config = dict(
    d_model=384,
    init_std_qkv=0.0335,
    optimizer='muon',
    lr_mult_down=0.7,
    grad_clip=1.0,
    warmup_steps=200,
    train_tokens=544400000,
    dataset='wikipedia_en',
)
MLP neurons of a small language model. Each row is named by its layer, matrix (up: input weights) and neuron, and shows model dimensions 80-175. Each number is 128 + 32 x the weight over its row's rms, rounded and kept within 0 to 255. Numbers have three digits each.
After each neuron's rows, "fires after" lists the tokens most often just before its 100 highest values on Wikipedia text that the model never trained on. A number after a token or word is its count.

L4.up775:129099131163098130142096106137143140113105147150163112140162098116112113158108171090179117121153066119133160164124165106134121128074198093103126115089164102113157113148173159153122207094118091061155088104127129073154152126116102171146106077138101118141082161130154125146129138134164130172
fires after: "." 36, "\n" 32, "\"." 4

L4.up380:103043130139129196115113151122132103122102103117109100149078129091118092149151172095136105111138105081163147147183099137125136122163124137136062168112078130114183120168144169155097162106083130099172141150132124131049147100183163167125125094179101118190128150122086154090095102155163161137
fires after: "." 68, ")" 6, "\"." 4

L4.up620:103085250104170139096105113113105168150093141126146125167123095095099125078158134097103126102089126096105140096190130081138135084102104186141114146082102146119152136112102088126141123101114093131117112061160054181102176125096128125115106106096115127099083134119111136107146083076108156119
fires after: "." 83, "\"." 7

L4.up1235:064141124133129142119107102180156130090131111160180115106146132179136086174118129138100085157068106113101140191210152102129155151112143135111083061100126105103145125115073128150114103115119126134191118136149134150135152175139154105129160133130112115171123192209158128097136089174098089095
fires after: "." 41, ".\"" 8, ")" 6, "\"." 5

L4.up1439:065141193079137163134098187153195145095087086138156097141123173111076141070198125114120104039152119097172114166211094083122095141107077213127130150092129166123097155114062141150140135114162113135164095119119093137043191129134123137095131145141090117110127182180151154122103152136136142080
fires after: "." 70, "\"." 6

L4.up102:166079123177103151155161130105127121056130157116163139162131115139084158139099134095146117156142103062119128109176147150128129137093105172097146147148133089146136094102140160174098144126105114106159105147031155180092108141081109168080108081151152105119108112141109166132102080102135150133
fires after: "." 64, "\"." 6, ".\"" 6

L4.up1087:124164095117124137122096133091128139173098131104107114176146087138092084154159180056162131076133074132118135104120123127156073082109160139116155141099142186146098084152126113158055075114115080051139195148117139127120146152085153102116135166110105179153123107107171143105133121133119136121
fires after: "." 84, "\"." 4

L4.up944:137089142156099195105114095097097094131114125136094158168188100115123111097131139126137156114102101110093167123185183119143129161049092149079113146140089117163128120089124110161159111100153116084182108147134088157127163110064186131129103147143120123127055137154155140131035148142148169113
fires after: "." 57, ".\"" 4

L4.up644:124092141104165114138120112118088145137141091115159157069110133168119122122138129134160089118107155133150111124138113155117113205110114155119084110157090093162097162136164095070094138088090179107127119157126125071102131113150110111083146140092159089091118101122125161106092147061118111095
fires after: " the" 35, " as" 10, "," 9, " that" 6, " The" 4

L4.up967:148123086154147156127105155092103152099094154132185157184140078106154108118104192164135131132134099100097154078086112147126186102129130142101168148088142123145148067158087106075159127099110090090106132139196141114057129152137109114079112145091161154120076149142122132076170143161136144086
fires after: "." 34, "\n" 23, "\"." 4

L4.up489:179122154143131203115141091163084120096065149151178137116140095109131122107159147134165185101103069096112158122137179137118096156132194181119110081094113148087138131098120045148086138057113119100175134085166153101086150098097166140179098129156143153227117150132133160135052133106087137095
fires after: "." 66, ")" 5

L4.up1185:110099156137151118136106148160131163139104172073128112106104157081116078095065093120108129113123113097154151082099118136086155107135147071133092147129073130113136156168131140118182146066123061091088087081119079113132105154183103202092115089148127147219129181157132137134117126122181159073
fires after: "." 77, "\n" 5

L4.up43:147161118131132093168168099117173081184131152065124161120150101176126106154156150158212187160120120123154089102085110112115143119153151134152084106140232147061142102099193153130096111107129149138139121075110156101118124154176096153126155134130112111109112088115157120169094105118164101149
fires after: " |" 95

L4.up553:190095080114117067081158110101131130152130171091174118077136097066134150117148107102159112100154135139152118139130108137118166088109118173144142097092112104159145126120118134094179131081117143145126190142172180076121153152127119133160143159127087137094073094097096160068164162114119075118
fires after: "." 70, "\"." 5

L4.up637:140130145109128127127088107138111123048103084147125152142121132110085165160159174078118133077105161061133125129164120121128161106163089149161111103071169092146116124171170130157104149092068124178195101186153122096110118101107092079170128157140120190149107120166166125130174109170168190135
fires after: "." 80, "\"." 6

L4.up224:108161146211106123116108083166135103165105128162149109144146111150089097114177240103120167107135131078135137067146145094179173136173148121111104140076140144113142073161158139163134121153087120116159127145149143109085114178157119068075108171105065133107070135146130142111146090162146117135
fires after: "." 76, "\"." 4

L4.up827:089115155106150153121116038180142106104106163173107102137175113104156120093103057119168116112129069096135130152159108160121138140118171112098148083110110163135148092073089144106072177068097137108140123099172096057141139095132093146081109099104118099216124113091152165127129161103118115167
fires after: "." 73, "\"." 7, "\n" 6, ".\"" 5

L4.up599:132048113136139093153119104104100127102091119098112121142058112095094113181138147135121114157158090122165123184123088111125076113127177142155165152150142110101126125155120159137101087114122125150172147068163119126043081151129112094146145119101082112187123125160128126216127111103108130118
fires after: "." 65, ".\"" 8, "\"." 8

L4.up331:151162104077120178104104100154127182100091154139153162072140132102149153148161201093162118123139144071152153148148139128159096130119118092129099104146065122109147129146180164114108136135160087058105086060110154130059156147125068134132177093098156133149131163118148150074135173087130127081
fires after: "." 63, ".\"" 9, "\n" 6, "\"." 4

L4.up283:140140141149104105186057128084177145132105074112083067076132133101097130148115111171141154123163145129161123137107170072104110133151148119077131119096129080103145149111142128120167120118136124142088174115135088105150156132117115113159183131134132098102128111138200123146224136161237122111
fires after: "-" 35, " \"" 8, " an" 4, "/" 4, "." 4

L4.up1466:138093136134134142121124196207129173131131134123133169044122088100106137171116132139167137131195100107149091101167105128125119107058140175089138142172145106103166128098115095136141142159150100122147162122133091105137180177174133129145151121134137090107133084165069087124087085136115064096
fires after: "." 74, "\"." 7

L4.up902:116121104077124130113173085087148146090144111191143164195121120078139127148135189162175162114155138114094130152168131128108170143168167160134125144073120056191139139178131077147166156088146089053161162130140138140117120194143108151105084165141095122121172093142077064159126156111067151082
fires after: "." 77, "\"." 5

L4.up1344:063128127189133151083096135094122088087166143120131156126156127214079090109170111127123096133148133172141157130090133126083112114124109085147180116113122143079113082103131086160155096067118115118187186117157139139080107124120147110107108077127163117114111122069134078136142160132091109158
fires after: "\n" 45, " Pts" 6, " Name" 5

L4.up601:062110092125148169116145176064091174125133135115178131136151091150149160125170124146144151168121150077145156129129140147135104087133143151131097106151098081162114096106141136128105167117099121109135113172131085151051197149134101090074124116172174166112136195177079161150158134098101096188
fires after: "." 62, ")" 6, ".\"" 5, "\"." 5

L4.up808:133098129171112157147139121109151152084148126154130142159131089134093080122149142126154162085110076130099141149215130112195122131083151140083090150099105055100171144132089140107127153083122085052174127165129087170088128155115118151076100159105100166133053141129114160139090101126139098095
fires after: "." 58, ")" 7, "\"." 4

L4.up264:170151111131161127154164092168192108119132132065116172077168134080120155145114131090143108167199207088130181168103120145164081137102083089113180105074117117133139081147070141108144117085076189122160150043138145076133175151197116137103115073115128133153101125109128147148136158075084173141
fires after: "." 45, ".\"" 9, " was" 8, "\"." 7, " =" 4

L4.up187:109087122087156157154131161128145143164155169139179106114170112112098125171125122158162152141200173076071135141142162129098074113096098155214108143072098148106097059098039131103106096097105125161153121142128082150167127135111161142133150161141096144152118184114102185176124145099184159122
fires after: " |" 55, " Japan" 5, " States" 4

L4.up983:158118121084117116120143125121129150123133090126130133154150185125095160197152170089131136123123132168174218121136154141143120133091117106170155099078127091181117145084124159196110098103175158138169107162133097120115091131122101110143107136098122064139106177091146159165098120106162089147
fires after: "\n" 45, "'" 26, " born" 6, "." 5

L4.up71:059111102117108120131076095142100154109124190131109132180128120162102154092093155143099153083115096066085048102205113124097063090131157201113077102073195104137122119130125132140114149107114136138146165134152145148067113152138132069085168110133150117073089104143117131147176072077138133095
fires after: "." 56, " Republican" 8, "\n" 8

L4.up75:108103069114158110180154166118154096151086074114097116133113071134097094127130146164142149118118095097114126078145131160071153136104113134098142078133133143070167083120108117105129100107083122127152143165142123177096114095103105091143092069137134114130096134110135193150121156089103174166
fires after: "\n" 31, " \"" 20, "-" 11, "'" 9, "\"" 4

L4.up248:140132170089120107119108132129122095093130123181093166070126145127059118108135123105108091100128161100114172112142135154125212161141125127077117150067155099054107155128179105154203127118071076132134131127147061094112111108119098189128078105106130135168131113185108084168142108146058136118
fires after: "." 50, "\n" 13, ")" 6

L4.up1177:101114164140125155075161086185093172085136141144195136141152092104132082145212149100176166171129075142128116179140113111128061196150156167165155096127130109074128147113059083159122144097146096156137063085165061111107163085063091154092109167148080121139039079145128110148073137098122094068
fires after: "." 74

L4.up1129:137095128113157124144090125114101163100149095166118136125124134196096102056122124086139106072168086133115098070102141137100161111152188135149105168121111090157158165119131105165140135115082082138166077139110123094158132134131091213098108117188068115189115110166151091145075108113163125098
fires after: "." 52, ")" 7, " and" 4

L4.up581:102115145157153082101110117178119094102143109106138103105095084154084138134116111085156145145135103113132106083149165098136108147090137149108107082094076101106114154117130143176071161123142159162133147116143126154081151112158145086101128134169043034151079108193195125083123055143162081092
fires after: "." 55, ".\"" 7, "\"." 4

L4.up889:088105212153133135087132164084148131129109115056172142086160067104130098149157096121104134129165154140113136102180167149143092120098150123131176171149113124157115085134135113114133094104159129068131083126141129092051148098145152073110114097111137138114144158165111089170137109102129132136
fires after: "." 64, ".\"" 8, "\"." 7, ")" 4

L4.up966:063118172147181113068198098149109193162152093106141145162137088139068197189162143140138113109153113099069167137194123162142129056086178126115120082101151087114206124139163160157114154114138101101132129122163137076117104097038092167170116076131118169138128153048147159104111114118160091137
fires after: "\n" 38, "." 34, "\"." 8, ".\"" 4

L4.up1217:126165154141095173143144111105111158121095182100203123165104126096087127189187106161104136090113080140163089087158198145191204133096146091119116148158159113169157146090157112178107153089146135174142162134107141142120082158142200122115130125124146173139142157176130179168103108039133127145
fires after: "." 71, "\"." 9, ".\"" 8

L4.up255:155106138130177145115145086145142138096113139105189130076214164185156079100155099131131113172113118125080187129124123165120150156108089128119068133079093124106147172130103115078109156083109094154087132130115130094082142162059124167124112145170115100152120153170128154099127136146099145153
fires after: " the" 51, " The" 12, " and" 6, "s" 4, " It" 4, " his" 4

L4.up1179:137098144143112129073157123132189091137121108048147125120054097192092159132148149147166122167118193057185134123147182140089087148148065163085116098113123103123117129186092078164128152111080124135141157218111134122134111138074115185179112110118135152105091157120074170131136150053192165117
fires after: "." 49, ")" 12, "\"." 5

L4.up328:102116163221168134083124095146148156115100120056143124120114122100103128128141115074178071103163165100111090109201131126091106105123086185154134156149154137163132096170068058148086099107051100111179113097088092082117122135094169190098112107079160133170131122149067138101174112116075108139
fires after: "." 79, "\"." 4

L4.up432:099093134134145110088139084148140150113094128176110110174143146124122119097098148113129129089099121060141160145160114100173129137048119158143088144099157132142123133127063113067108181155137137162159121182135117117082151158077118110095112132075086120172103123124130095113118102120116129088
fires after: "." 65, ")" 5, "\"." 4

L4.up1346:110124098161123134173116194148067154141068142188159183136135105152135154116133132170160169091154196170151180160160172120149104177120099175143186052164044067108107090204128123128073125135077181140120076088163128098161067083076089116158102161090111115153135088079151069230164105089175088115
fires after: " |" 55, " the" 8, " ISBN" 5, "k" 4

L4.up577:060116117128161127149108152111153120158050078086098149133105162086106136131105159135108104155152131143125105146120126117144108138082081178142158181094067142116124126146124093053150050122083099118098090093134110103094126115152176158151083107129142128127165148107132131169031151171149089093
fires after: " |" 32, "W" 9, "-" 9, " the" 6, "E" 4

L4.up1065:088089152128121106113185130154086181106132093103157170149114113189065110176090155147128135140138160122122166118141126061133129118111089130097145138071165116086132060144157122125161128134102167063114076100144150113074095157132089105088103126176151124111121174119118189087211145119143162137
fires after: "." 48, "\n" 7, ")" 6, ".\"" 6, "\"." 5

L4.up763:118173187153154166043064091092148124170124109071125154096120128103119127152131162118105172146179139098139095123184140194117094144055092129089139170135104097132128099150087111093119189096131146095137104166131128133078112191103111172125163069097085128139113113255132114138140096120201150072
fires after: "." 79, ".\"" 6, "\"." 5

L4.up1363:117122146102063127156099126140171130156085096083083157140090109141102080153162189078109059098135172104081114152136218131114117134236183103104114163124075155167096153182081096085172100121140137123107115144096123114139153126134117138111084163122091117153085134159077099104152091083187088103
fires after: ")" 49, "|" 6, " |" 6, "-" 5